Weights of a small GPT-style language model, trained from scratch on English Wikipedia.
Size: 20 layers, width 384, 3 heads of 128, 35.8M parameters.
Architecture: LayerNorm before each block, learned positions, biases on query, key and value, tied embeddings.
Training: a variant of Muon for these matrices, 283M tokens.
MLP neurons of a small language model. Each row is named by its layer, matrix (up: input weights) and neuron, and shows model dimensions 256-383. Each number is 128 + 24 x the weight over its row's rms, rounded and kept within 0 to 255. Numbers have three digits each.
A block is one neuron, or neurons of one layer that tend to fire together. After each block is what it responds to, as a language model described it from the Wikipedia text at the highest values.

L5.up149:116169120108078143107126174190131158125095081146178200154096130114170105112130132123106147116135132155125131142125140126175158147157135152113127151106112141138115093145130155113129139164116124134115127130134128135174167165168161134111121147160160129149148148137113098140104117133111147133115123140171124127190144112132112092127145143145129124124128130109090132135168148132106090130125
L5.up252:128154137127070126131131126146134137132153111148149077099133105155116144103120117131114094151132107126093190146134130128117140126138126101080131133157127137122136112160096171126164099131114133159123123133092128123160129144104110150112141143100110134125088101108148135131140139133115142150112051128186141098142135155111124112147138147143185140114155128128108131107124163175148126130094
L5.up458:116163147138124132135157126156109173114177073144156165125183161130166137103119149150082110186124138107075096131097108166125120115112159162132071142148119113135066086169134141123136139149163149160134150130133108123153151111102121139132137130143096131121125108129151075132125102159130134132084139105134137143154104144198124084143130102119182119127148152137129147150142113143179125168103
L5.up685:129126155175134138102111133115138093192105136090169089161111111133126144134123167131100117137083090158115143149090152137107157160133147129114141153146120129164101120120133135085109115153160134120129128142142124126141125190119130123078152080086154138088110125123123144092109122141138174122162111144112139165106166139120131153105098092125127131116164087139123119123142167119134154098120
Word-initial capital letters. Single capital-letter pieces that begin a name, acronym or initial, often after an opening bracket, quote or table bar, e.g. (P)ino, (M)MDA, W. H.; occasionally whole adjectives like federal or municipal.

L5.up312:149142106133170118150182151114130124162131154113149130149149142111127087143107144107183117094124188111200106148117125167133111103157155107181128127155150115098094180108116132150139145146140093127109147107157117118080125144140125129123143127102141126117085129163129108095091117132149121111115125133144135108089122147164204109152120151134126131122119095139080175137109146127101124115163
L5.up383:088095149153121124131141137103109152102151143123148100134148099176097139136105116153147154126141116142156136118120150124138137162130108114116157158115106151118167132104120085109148126137084099124090105118145113142128133141082104125138174124084125126122100069141113147134113175120133151125097126155154147099156120153134084093167129126134181142100122110139109140091120193165113081141109
L5.up561:132158114154115128120149144106093125141166118139138148140155138179109104125132101145136153130076163126146142143147132106077116126140096186151144132126116145114128126130105116112101082131125074120099143128128114106107156109168075112109146074151126170122079162126122093103130143119151121109139123122095128112105071105145137132119163139154175142112149115083138154114130096127112125104130
L5.up857:099120121128160150144125132129119102108106123118140157143154164146118135159078116090107087152089098134156144105107172127082124163070151130138136142147166126126138101129146121135110076149137095133118097124136150111131153076135119101122136107188094109161128134154147130120139152121093159142083091084151153159124148132133129158114130135098103133126106117124097164127150139182112143109148
Section heading closers. Closing equals signs (==, ===, ====) ending wiki section headings like Career, History or Discography, plus table separator rows (|---|---|).

L5.up119:090160151140130090130145156156157118134109126144109140070156115146134109143157094101105131144200113144117075127149132120091138123173139129096141138149079095131137135127146125117141096110135173152147158111095107096165124147140115134124134138121135107147153092132125113104146151099122125125165138135098121127123151100142159134115138089115117144130112157135101108090134131139127133079163
L5.up245:125116125141138095099159145156117091150155139145150151116127111159187140176119165162093160087107143145093131120114140119153152105161121137174117188128161128152130146119113123090144120137139120128149131142111150099145096153104142145128116103145154106128153139146106130104127124140080139123185187114118160157131139136124135101123166114127130162068105137158136136139073120107127097089088
L5.up795:057180124167108136145133137109138103140143139121153132099145174158138106100163094120081144191145155141131109118126148156144143163129095124109120155170130155167149131123098137060107111101133138167148092114143120122158127159081138155145090107126135140098119152103111126080094093134127120141127114130146140125127079127140153129096124089111135131129106129108082210136166099156157142111120
L5.up1000:124150147137141099123147157098110144126141131126155115162117142164114115138174159133093161152127122110122183093140132130116157131143116118133128062152101151167130115124115119115146142117154123156140147125138164117125121169128135151165118092106124099146113141107115136066116120105168135124116108136118090095144113134163108084129125128129182129169135089149125177095153100166143118132118
Word-initial capital letters. Single capital-letter tokens beginning a word or name after a quote, bracket, hyphen, heading or line break, e.g. "Vlami", c-Jun, (Essex, ==Burials.

L2.up262:110146135152134157124147085104128135134157114131160131148135110131117176159195101141152143157132115114144150118117093111094112129144121205179105137146117129114147132125104152153159066109118158142120104131126112132096078130110115095132126126104140120127102096189088144112071149148132146125127130162139139124181117106149157130112171131123143165117141076094128145129159115136130115104113
L2.up333:119128126119130113105154121121076141136188117136171139185135097140126109103152132114172118113147066176138156093089142132138107119155189135207098136141065118124095109124155113086161111131093114105118153107128135149135142128135118139117163094180133126107145123142119135089139090119097066107143130153161115126143075133117103140133149170106164130120130125165153148154117115170135137101131
L2.up737:118120125130146117139121131100152155140158096111183138120127164123136087105154149141173155126134146145135153114149170157090102179097140093131122132151113122120178161100100099128144125148096127099136124136147136107117098144109110130123128110146177087099141083111105124139118109129112126104156094137136140115117110166105128126111121135124129142133114129135092137138161126130151115114081
L2.up838:116145197114133155170152097152129149120115092111143143105078118143108122128174141077134154178135125096123151155102156129150126132122167098121119087102135149162105140134153133125147124166132120125108106153158121133111142142124117149147135092123153146104130160129109149126090127094149167133133084112157117155075126132104141138123185170140131156121110120131104131142133135125089137136153
Section heading markers. Opening == or === heading markers at line start after a blank line (e.g. ===Heavitree), plus |---| table separator rows, especially following tables or paragraph ends.

L2.up20:101169152149107094117167143128124124085115148122146118118118145093104143116121115115133166136103102135124140136120142129131177128150123112082122115176141124110135145120083151094134115131193137134161121153162125104137085185145142133132121082152128087095084144160102135144151124135101102102095099172118138102153073145166156158123160135158140139138125149123183142110149122111146142131137
L2.up156:113130142146132133148156130142154114127166084101124124128107139091139119067126096180095149162098142131090110129118138126134132159130105148095143136159154147145109166148184102119110067159115109153125090112128127168146153149101163106148134071146147101134131157132119127120127136109115141160083168109167130134112125092130123166119105137087114152092107141175119170127166120141117154130157
L2.up346:114124158134116127144108148130108147113101098167128102125145113110074124109123135146131150173159130155092131159128154102115132114079109145096097113103108167138122159125124147131113130150115149157114112151115133148152155076146119153153145099138117081140106114181115120137128137116120065152186091154100139132085140115164120144111130123118115131106134096111131143110120137088103093113134
L2.up905:059131141097128144149076111144133135141129127158153105109122104137078127156144144157112112129140148140083142137102148143149155159128164149133117143135142094134136129072142165113126111125185118146091152111144147124112153140152127148139120116109192136120114125160104164136101124106128087112084132123079104117116093132131150166158127133149193130130080151136165139132102101115096145149157
Place names and coordinates. Place-name tokens such as countries, states and cities after in or a comma (Finland, Japan, California), plus the E in longitude coordinates.

L2.up434:081137132102158131160129113137153166117122126128127134129103167141121132162158124128154099111148106120129121116116106109139115098090132096100143140146112143146148144106127144151130151138093147114131116080157116147107182150160103087142097136156129132126120090120151125133097153107139159116182141113110158137146120102153164156125171184111120122138129104130106154184107100094125146088162
L2.up847:131139143095177134127168109151125170114103179132108116144146122095126102115125104145150119088106103160120120164104129125154149100131154175072121106104112137141144091149115108141083149091123115123096140124104135134140126132180094123124151140108129106101069072142128121126120086115135127144091104118121119052149115120192147152163109121088142117115170143153124146163108139134151138119111
L2.up928:090146134118132142138135150102139092113081102141095097104134168124093133136105118147136110152135109135138095139161114128145159118133133157106122160141145105165172174112136071154158134150133176148141096153134140133175129086126129133133134125166080097178097144152151145131121067121140126155122141129122149120147085103128122137123071106162145142080104063120096120138118174102150177083129
L2.up931:135130105113073083157142134099111119068107106134089128122142173114126134085101125112120130083135155099114129111110153172086114146168111140099136142154105112135106129148147157126138137106118126154135143161164112142123156150092160162139135114081142137079124148131132159125158152117152118115114161118104090132129094107132113145127144139130129112154119149169133117141133090128139163145103
Word-initial P fragment. Opening fragment of a word split into pieces, mostly capital P in names and titles (P-ilar, P-isa, P-erm), also Cr-ustacea, Pac-ification, dest-ructive.

L17.up595:125105123120164109147106153125113130155098153104163103140154128109147073131168102159122127115151108156140127131155166105116106168137149159130130110119178186123138112103161176187159152096140159103158114066166145132114149110078156115172090129122132131095143106097161077150145121133101125102131098149126123186060143116149120132123087148143121131129104109130135127109135129108112085136150
Year-initial 2 and possessives. The leading "2" of 2000s years like 2001 or 2025, plus possessive pronouns (his, her) before kin words like father, parents.

L2.up279:147125149121125145099148147125113150157132145166138150149115150144142120130151120108162131093137123103107124088116110134117142123128164144155130118097149110155159125112110093130126149073117104124099124117108119097123116160202077095113135134129113120111101111161101121112096125102094177128141140098143102132170138104170129184138132134080096138158095137140126167129141119138151123150154
L2.up734:171083114159136140103136130139121126123111136095139096164115124147095140109165098120138122124140137152115127142171158105098075107129135068139061092113149106125138117189129157109124190113150132145097178141160106155128130133152124077064089101156138133128129146145135132096186176143129114112127149102159140116164122125111122129148114164107107135118141139158153146104132139162107147095146
L2.up933:087128140125116161123178124153140114175136163070147153116148158143150109140123118115139153099124173148122151124145082099106152153109130140082112097148135141112140128128131111136134143106150167127102147130107145132149167142139115101082128154111182151143098139151115138150178160140118133131159104112143120090108114116147119086080106124122100105122139112136141144073137119089158073109105
L2.up1017:154140152114070151089133142145124154119146101086100125182094167123101144117155133088129168097120177128151097116131117115066127133115147116130139119106174168124123095150111118126134127103122168154140134128110144114123141150144144084115126151138141114126117162141116132141116168128140141135125180147124117142150112130126165132104143150128149150154145127093160135069130134148120118146144
Characterizing/naming verbs. Main verbs right after a named subject that introduce a description, naming or judgment of something, such as described, deemed, named, called, refers.

L17.up662:133146149116157113122124166140140110109132137144067110114119125118086128116119140143110129123133116133121123108141084125084151152100174120096120157157125101111128145132147135185154108120161114120148104132100097101112124108129157104154129168144178118132098158081132109147141171113191114093121108139107150097137153110164132106134126185128161121081168164103065113124135120124113117126134
Scientific word completions. Fires on word-final pieces completing technical scientific terms, such as ozon-ide, nit-rate, kinet-ic, foll-icle, calc-ite, plus nearby commas and function words in chemistry, biology and physics prose.

L17.up1097:094108156169104111131101132108135109107106131118153138140146091129113131125055052139122132107119137130085130163169130134137146066135152139143108107149130148076153177141115130092111134131155114148117135148109088128085131141103149130142103115145143102103151083103123148137107086136129102123114156182153109099136112136085167120140171160148132143152137119113109151127114180084141113133171
Predicate verb after subject. Main verbs or participles directly after a subject noun phrase in Wikipedia prose, opening a clause, such as located, stated, concluded, completed.

L2.up163:119139127097160135107108104122109112128132097158124122130154065148103119147129132164127114139110129166111098119176138104152148138152142146116180109149111125101156168122147125164112148119138113141127112129090114150137081141139120158152124146114095141085116075113104126160143104164120092130093097115151114152145146108125129161108149151144137121087122129158142135109126168166094138109117
L2.up638:091120128129098108125160144155122124136126140112126108120134116171127156097120164128137087114167116109136101135142137118105110135130124127147107112098139141123138133165103171165140140142166117084117106101136099136125104097088146153167143148109119149112115131131134128124129125105120129121090138156153179120124170115160079093161139164144171191138120093129166157080125156122140139139112
L2.up676:152123116145138106139165123126143140106103101138116089107143153141124104158113094115141159127115092174102104161177172113117144140120102120153101133130167126119124114124114101159114173166122155174113147184114088089139140141110127149153153111141106141132152141107159136141118144167082136130126128134103059129099152143126131129085116096115121116111187128130120108100124133142093134090147
L2.up720:165146099164120150079136085105127164075119127137163142127142142135134140167089148106160125200106146148093151139134115148088144104129127120140101140098103127170135094141127098117109151101130088123140172126159141107100128075118162146152153102101126120123104093149133091178146132135151113112131108120148061114111112151156089118109116111137158136141149100097106090134180120146166138153142
Governed prepositions after nouns/verbs. Prepositions required by the preceding noun, verb or phrase, such as reaction to, agreement with, such as, invited to.

L2.up157:146160132151091111144114099136133158147143105098111113141117133139151103077143158131163115117120160113134122108144146161140107140126107110137099108124142093145108085158120135123163069142110144154139113068085114148141146166136153144116132154119112123135150112126183100134119111155163123155130143117139102133123112103150154111119119169119154113085137096143165143075160122146135132125161
L2.up404:122159122140132093137142113134125097133154131096092069136135117109175150139173158156122080113109154133126102117110203158133106118128157133114099109129155115161128103125143132094134114143153089132122162169177153143123127158110137138150138129138142162108107116143125092115113091151114150141172141136108111091157167140134109146124126145086144133158129125095142091146109144120129127180170
L2.up626:130138126132141116142123130122136116129115155097145104165156115151130139139159135154139116128115131129144153187111142122168130140127160121122136174133128165188097106159159105102111106124115102094169116127134142155130120090132181119146136107093136083082123163104132119115122126147165180113126126140124159125159097168112129153146119121119173132120149106122135105130154113145137130144107
L2.up1127:115118129125069127113118128118164148118131144085148119113081137146119109118132147189131120109127113122137139069111187114129132144145098154135121154138186101155215105166155165133110110145087148130121107131156122133136147138122120123130150137132100143068099123159121135143104151179164149119205116120072144135105125139099136135141115111135118099144130124129153116150166122126143121107122
Word-initial v and year digits. Lone v/V opening a word split into pieces (vaudeville, vampires, Vlatko, varsity), plus first digits of years starting table or list rows (2006, 2004).

L2.up206:142084119120156125143082157151165120150102110151115120095125155150100101108131137118127135123153134141086118078141100112112105113091116138113146110159124092140111153106134138140108118125125146115140103109110128099143098152113130154148149135113158101101130129113126137085120159174125149077128143160134150168124105120157123108116121126140066161137158153132079133071159123132108127162143
L2.up217:094120106149086104090087111134172127116135111131119159112163134112077158137173142118144094160172120134157166090154149143120165089136112118111079103169130065152120139098126113128170129113112111103150114140147099115113130154144092103154123100127139141079151166128128088098089133128166131072108136156167163085164109123134134117112167171135141109098138111119115126112143111140128080106106
L2.up357:156125158127110115126144092135129134131151145084131146148117180155099102174161155141151119127116131124127147150110155107134131108157091156107092137129123109133125141076127106132141192111149079138092079143129104200151148115124130136162084073151161136117145141111123138138127129142123107106155148106124157134125061187094148134126149159128166122137151159110157160127148118109073063127137
L2.up541:094128120117127128107127103132152158145132096088084135155169100133133107115139135124155159131115142141136156107114120172135161127134118124120112125125109159135101180107156121170104151109143120077103132133164103121116124142137127131121100108097116167080134127180116136103145116185137100103132144069169149138135129121156119114136139109105110149140164106132114118094118093150110107106111
Collective or relational nouns. Nouns for an entity already under discussion, usually after "the" or a possessive, such as company, club, father, family, often before 's or "of".

L2.up284:138127115178147143143141097111122147145109118063094123144136103069076126125103102142135116126167107151115196143129111117142127126119145134130124131137097169094135111125105156087147100134117095100116097145098139128135153144160145127122141152119148108111127101091172126124139167116101145086091095112115143077101165153105114125100142097163142149134172127088136081100126190124106100149156
L2.up442:135157133135179158092137143103120156141097087148063175118133130084129139157138108160104156116144168105163119121142139122077146096130096092133169138090095132183146100137117111157129128133124131071137144151115079157137070086114105127156134130120138125163123143138086120168120138120144119147094079139128178142116155142147129096107115166138137125156131082127089121113106095118122170138129
L2.up512:079113173101125110121136130127125134163134128145165081158124135128082162180124154124136068176141129109135133111112135111159126113154114147126149159099140130131189103119149115125165108133132136134123141159102098142146128155153151122176157123127145124126103143117106131178151199149139148104138137143142114097137119161147147061126147167152142187126122115109121123114109158153128167143153
L2.up1128:103104109115133101123109111132198074117081112162134152133146085137130144108127113115131165107136118074103148133117173143132117128117093129116126112144160119095099146126146125167101126168120150083123156105130133084126153126120133112126096089143134123132150136137079114115111124129108162139083099098125091075110135123114132119113147145199145158101158119123133131142124110139095136155124
Change and degree words. Past participles, comparatives and evaluative adjectives that describe change, degree or treatment, such as greater, increased, improved, legalized, higher.

L17.up689:121137108168119120124128093144152154127152100115108108104122130119110113114108122132093105122104117057115168155154128142130131116113122151125150141117130123115146115109143159144137137128145101130147130131119087156165097107126102151052180129136109158125129109153100121149148128149141108133090144131124105144098150117189098118118116157136143169126113156166123106118115098156136128147139
First names in tables. Given names, or the last word-piece of one, that begin a full personal name, mostly in pipe-delimited tables: Michael, Mario, Nicol-aus.

L17.up907:088088137193090121113101171157144136103082127117140140130143142174142104080182174146130081108130106152131104082115136135159108107106106132116134152128143122113126093115156143097137129089137147133095124130108128131101089125157100105128122126126133144147110117117124128097126104179134134189122137142128138126139119093151176133142105110163143115075113144118109165148115115118133151123136
Narrative clause subject. Last token of a clause's subject (name, pronoun, organization) just before its main verb in biographical and historical narrative, e.g. he, company, Defence.

L5.up199:128149136121152112149124153099139141198127097139104095154121104114072101138159154124132134115111116102136100133143123146121129122073130102097140131091137160155094118148146136167145133108126122175151121126122135162115118182135112125144105099112134139174097118129126093142090143124139128110104137119171136148094109114143099138122123148133095132142108112175118098119160107167151130150155
L5.up268:154174165121113150141142114145099148149082110127089158123116115083119134136081109090173118127100106111155127125171155132142143167104180112115117132103183111139140125160140164117110096108124136149155160102168127153139114153121094118107119115193109106119087126165134137139111117142140141160119133146152166121129132160147143155094145106116156100140144117100154193103116149109133083126148
L5.up904:157170163116089126090112125121103159139097131172110178095130144099134109114124147096160148109132141143115156173114101162166130114111153090108124109101132133143137125138122122136137106106120109085136138144173157109172144163129154125135104151067139171133115103147127113093142113131134132141103159118109173134136142142115136108114095125119128097119153101111146146100118095132110155148082
L5.up961:153154142149096106097107128135104115096124151126143183068107106152128075117127097138139123116091104148116132117148132129142120140154183089170140168101148104124122177138145130111158152084146121131089130115119168157092168115111128146141109138111159117124124133126094107105084107107119137118182144147131172088176136149105113153121159145155086115144166165090120141137142131125125149152103
Predicate after a subject. Fires on the verb or key noun right after a subject or field name, mainly review verbs like called, rated, described, and table labels like Turnout, Score.

L5.up371:135186151108165137129128134091146078083087121165145094118141116123130107105102103139140146149131098136162127135096172163139161076137127138129144102115139127144112117143140110111105126170139122161138156110153104164112139124131135153121149116125119101097148134165103119136141113122140139090152091109149130175125148167111136128111093151109098117101137121112117133128132107119142136125168
L5.up655:107118152131104154128134156136138128150143135136135126139140126148123154137141128131098138148116090142158126106159089128154172109101147117165099109096093118115147175145117079144141154153139135197117148141129125129108131112169144133100112105130127099097116159136105124110160147128124119126133121129149131147127124165068097110140132148101107127084081108113101123117104165113158180101172
L5.up892:108131156094138123105151102105173129157155104110137105166125117108112144128129080105126093124120096131114123170123145183116136144131128056110122127166122096161115132089149101094113092149159151126127092104147112141170163158143103124141088109101105141096124131169117097131160108123130112126139122140168172129165127201152139155119123116117123128103117130138120116157109127113166117122120
L5.up1046:099128114114130136119147124131160140127136142121181124099089147145160124124092109112139090140167129126115155099125156121190132135136104085108121092111115103138096116128151068143159124102101114119102137146130112120101109129148155120123144089119101187132088140189118107163133083104128155089111112098154103118090144144128131113178135158108140128092131114148135134145133117100127163117128
Preposition after governing word. Prepositions and other function words that a preceding word requires, e.g. to after due, response, subjected; of after because, part.

L17.up565:096121162181125129136132110119120106125106111159157122116097105155133113163111119105107159144176124127121132181116119122127121080092128158168110112109114149142122113095147146135176112122114152151101141130148092139137118166108160151120141162109115122157140123071126124169137109150114124100089116097123115141124134135160123146121122142132126121114137111143125118107177110174112132076103
Initial P in names. Capital P starting a split-up proper noun, e.g. Parma, Pisa, Pachuca, Pasha; also other initial letters (Hibernian) and nouns like rebellion, alibi, demise.

L17.up526:130143107126114135146077155113126094056124114163144148109124147173126109131125158154104135106144134112133143149128119146097104127089194117143134093122104142159116097122154150125102098112092131179163085109120106113111104131126109087155120139133105153089142138153107112113098145149123116138147152131116169128065136121162143155088136108087140122108099116116122107124112145163137139109121
Verb-slot predictors. Words just before a verb is expected, mainly infinitive "to" and subject "they", plus modals and "who", as in "hopes to get", "they are protected".

L5.up44:124118119151122121106130135127148129165111131122115123129152096131148113132068153103106171135115113120129156107135142117102134149072144129112205136101146134123151156144104113126161116163133136088141139119092127112132160115128105130109105127130099100076161116130130098104144158142128092151087111181078121117130124138136161149133163120081157140158123122130098112108110144134099142160132
L5.up49:113098155127163150142122107148080174150133118119105127117131130155130106137122156151120101150128094172156135132144147133141114135148159112195134113103144100125164174116119094125116142142128111129127093146135127136148115143127119150144147148127130166127108077104082150175109087100145128108131172115143140122150101139108150114183157105149123163122072134113131131141164147150156106093142
L5.up194:092121145120085113120088119153117119092100145088155115125136104087078122136152135139113127178112124187096084159174130100126112065125110155167171172110168110159188156132143157113124127177123118124154142106127161130129105116160063126132146150149153161102098118142142133108149118126108119099106098154107124132128117141147125093110141145141133159118146138168130107168122108103127138094112
L5.up787:139083136151119163172100128143119136137120132081107127143174099114093143114115132116134136137136097090126158134118126097151147168108151077135154109107123103131139153117076086120146106123119106178120119132164121144127145149114096122165108131158127147146151122118128105104107141108118157110129124154147091118138139155109172090135151122149130139160090143154124126127139160139138101108167
Passive past participles. Past participles directly after forms of be (was, were, is, be) in passive clauses, such as was built, was born, were held, usually followed by in, to or by.

L5.up102:131114144127153170119155126128132097104087145130167125114117148130135133123135124116140174105139108174131132097100118145126102093156133102157110114126157140145146130147101133117159098141161106147168126090140176103159115135124125126121144145125152142164146144124150156141119123186116147134152099098114140067161133127131142195157163177120089131121117125160123072137107127158114121085121
L5.up411:090124166125143058057101101080130084102096092108134107077090118095131142087134129132124113139139111094136125102112113143131117123117099178125152116121134136083112168112129128114168093123161084093130122108178125139141150153146129133143106124153136103136114123117133071113129081162137158164146131086185131164109104169112106096135158100110129117147137133110103110112106167155126115140142
L5.up602:135137117110095102126100133136174111112123164144147140116110102157142151137101142140129126097127137091120112131106151150150127136144116147116057119101138115131154136169135126123140152122109151135155098143107126139135121137106135124122097089147080114146122140154113115040158166108100144106133098114137144117153138127156096190113169109123130125121082168167185105145111138119111128080145
L5.up710:091147115147130128113088156137147099118127126160161110152123118087141129127159123138110134157112139104116103160120176169126156096115141165127121105105106124165155150142137135148133102142142116171077109122147126111112159133080144102108139072129097118165110106146122143090153093112111090135124143071066130141120139129108155099132169075107116148105103148134135158094149144110146119117140
Place-name tokens. Names of places, mostly US states, written after a comma or in, as in Carroll County, Arkansas or New Jersey; also cities, countries and nationality adjectives such as Romanian.

L17.up62:160097090130158136117118167142081084101115097156113190145143120129103152124082172118118142150104098112134081130096120144109137147143104132126116174163153140145159146117105099113104148077140125140098095160117083144112143139138129164084145148109110152158114133094099152146178161114114116141146119166115115129170117130106122127128110146153107072134131071132118119138137135112121116125111
Transport and place-name text. Mid-name pieces, digits and words in roads, rail lines and streets, e.g. Hornsea, US 165, state highway, Guldbergsgade; also word fragments like re-branded.

L5.up310:154087208144091097124100150105131094129146135115131105114114132126152151111139129136111104140151127114198130119135067139094126097119143126108115145115123101109157125128102169102110145106114114193160134110129118145119122154144137140101152134137095100152116115117142145126121147160128131132184143128084170131186115143165152156121125152094149146115083149172117099139161097163142111129154
L5.up425:084138162115125133138119159161142132100142116090139125168087092108126089132113143131133135136116122112081129106122147082113135162157138107120141099098113128098111134151123174133151157113124131120112118082161126132158103194102151186114146111162139139129113138143131129073132128133121110122101138124094121126129093130150141135117149135145135154129103116169138069142182124147137102077129
L5.up752:112128118145130124121112157136131146129184130133140142138132127140144138121126108107150125129161125114119129125147183133150150168149127134128138115116124115171160103105130121162116116100160111176129112140154176124095119164107133147163113074156096181135123150129084122116109139124094138110112093165103134124132119126170128096112117135166122135120137108098105110148158171175172117103144
L5.up1014:158147130110129152095123098121142114101183125157100138132109130138118154148090114140131169131116129132083146132097098154140184147123137073135137130108107134070080124180144144141145115121162101126132123113147081143102088110136134116134175118135152148125116151146139134110151159125070156108132108108103133142113155139145088128141109107136157101132145107167125132117125110157112120092142
Destination "to". Mostly the preposition "to" marking a destination or endpoint after motion, distance or start points, e.g. "flows 30 mi to", "moved to", "from 1934 to".

L5.up537:094123132113113088142134119107097114084113100115150128174115134121089117197150132107075132187131156115165164155104114168146103134167140156114084094132155145149128093120122135152110099109119161093097124131137125082122124143147121142111111095075175134069124126144108098110134123167081098131115099128144158101153142115101123157132155160106117156118135121129130150185136111099147115122122
L5.up615:110121133145118136134071129156130131142133110121123138133140178117152120144136173111109137139135154088083134102088122100106106120119132128118088116189111139165136160139199128117084149127115152095098126099169141107135179147149149131151158078090140111071130154117146121105090135128118108111125145095172117130124115117121108149114096117110131087184133173169096134124149152150120129137148
L5.up918:111123112191127139105157120114171137181114124114120170128149164159118130119173185074138128099147147103150136136147153140141092131114122104147136136154114117114100109121110163189144092142072209102074126120130121120172151193123138138143114125132121132111128134113113084115117110113113101140114147161187101133140120144114163095122097118126158142125112167136143074121117070159154105122141
L5.up1143:125137092138156093096126112127141157117131131120096134117105167148127114152134193100114149144116161143089157113129093155127108106111187146134140151178122098150132137139095088144140155099132121133069127139139084149140134169137131140137121110149129142101129089131116106098118131142117137117143177122168146148134141112158133165139092136148119109143099109138091090157136086137183129120104
Anaphoric "the" + entity noun. Generic nouns after the or that that refer back to an organization or work already named, e.g. the firm, the club, the song.

L2.up374:138166097158103119139138127120142137122167144104099098113173122153125124119175130068147149107126112120142098130125110135141148137141089134090086117138142075101143131103102124127140122096157090107091145121099126166082158111088127152176158119096097137125077113143158149124149131118164102127137100125117130094120086148106141138134110131112104165165158114138118136158153145141128142105104
L2.up465:095137104154140101144129087090138127156148158129107151109122105154161130173148128108129106105136120140110106129136080167154118135125185133124113155147130125155084157101143100136127118151112138082087157117127098152123175124127116148160178113133094101156141089154159158128167137114154127156154116147104121072097127114126107155140160123123138148143158098124130118162138132127116127121150
L2.up916:124136098131103165155117099168096112183159096140130133117136133154113119076094150166138137147182090137105109155104123099129161131108139112139153141150094058136100161156132144134171075095113102121130112154104107150151140115166070139147134112125149116132126095143163108143156124114093060124130085140130098143105115117144094074111141154092112081130144107114110140111125144140081150137144
L2.up920:118132137117167142107139115105153103149140105117101130120141158122124109133138117142137098110127160124122152161124117131102126098122120118116141139106123139119139167098143129140119166124080129160120120131090122139161117124144109140141142060163150139159145092181120142098107162099145108112129111126117148099102109110106061105140126094141114120159079117199134183154130146132162096114149
Personal given names. First-name tokens starting a person's name, especially in table cells after a pipe or in lists, such as Robert, John, Peter; also name-like word starts (Sergeant, St. John's).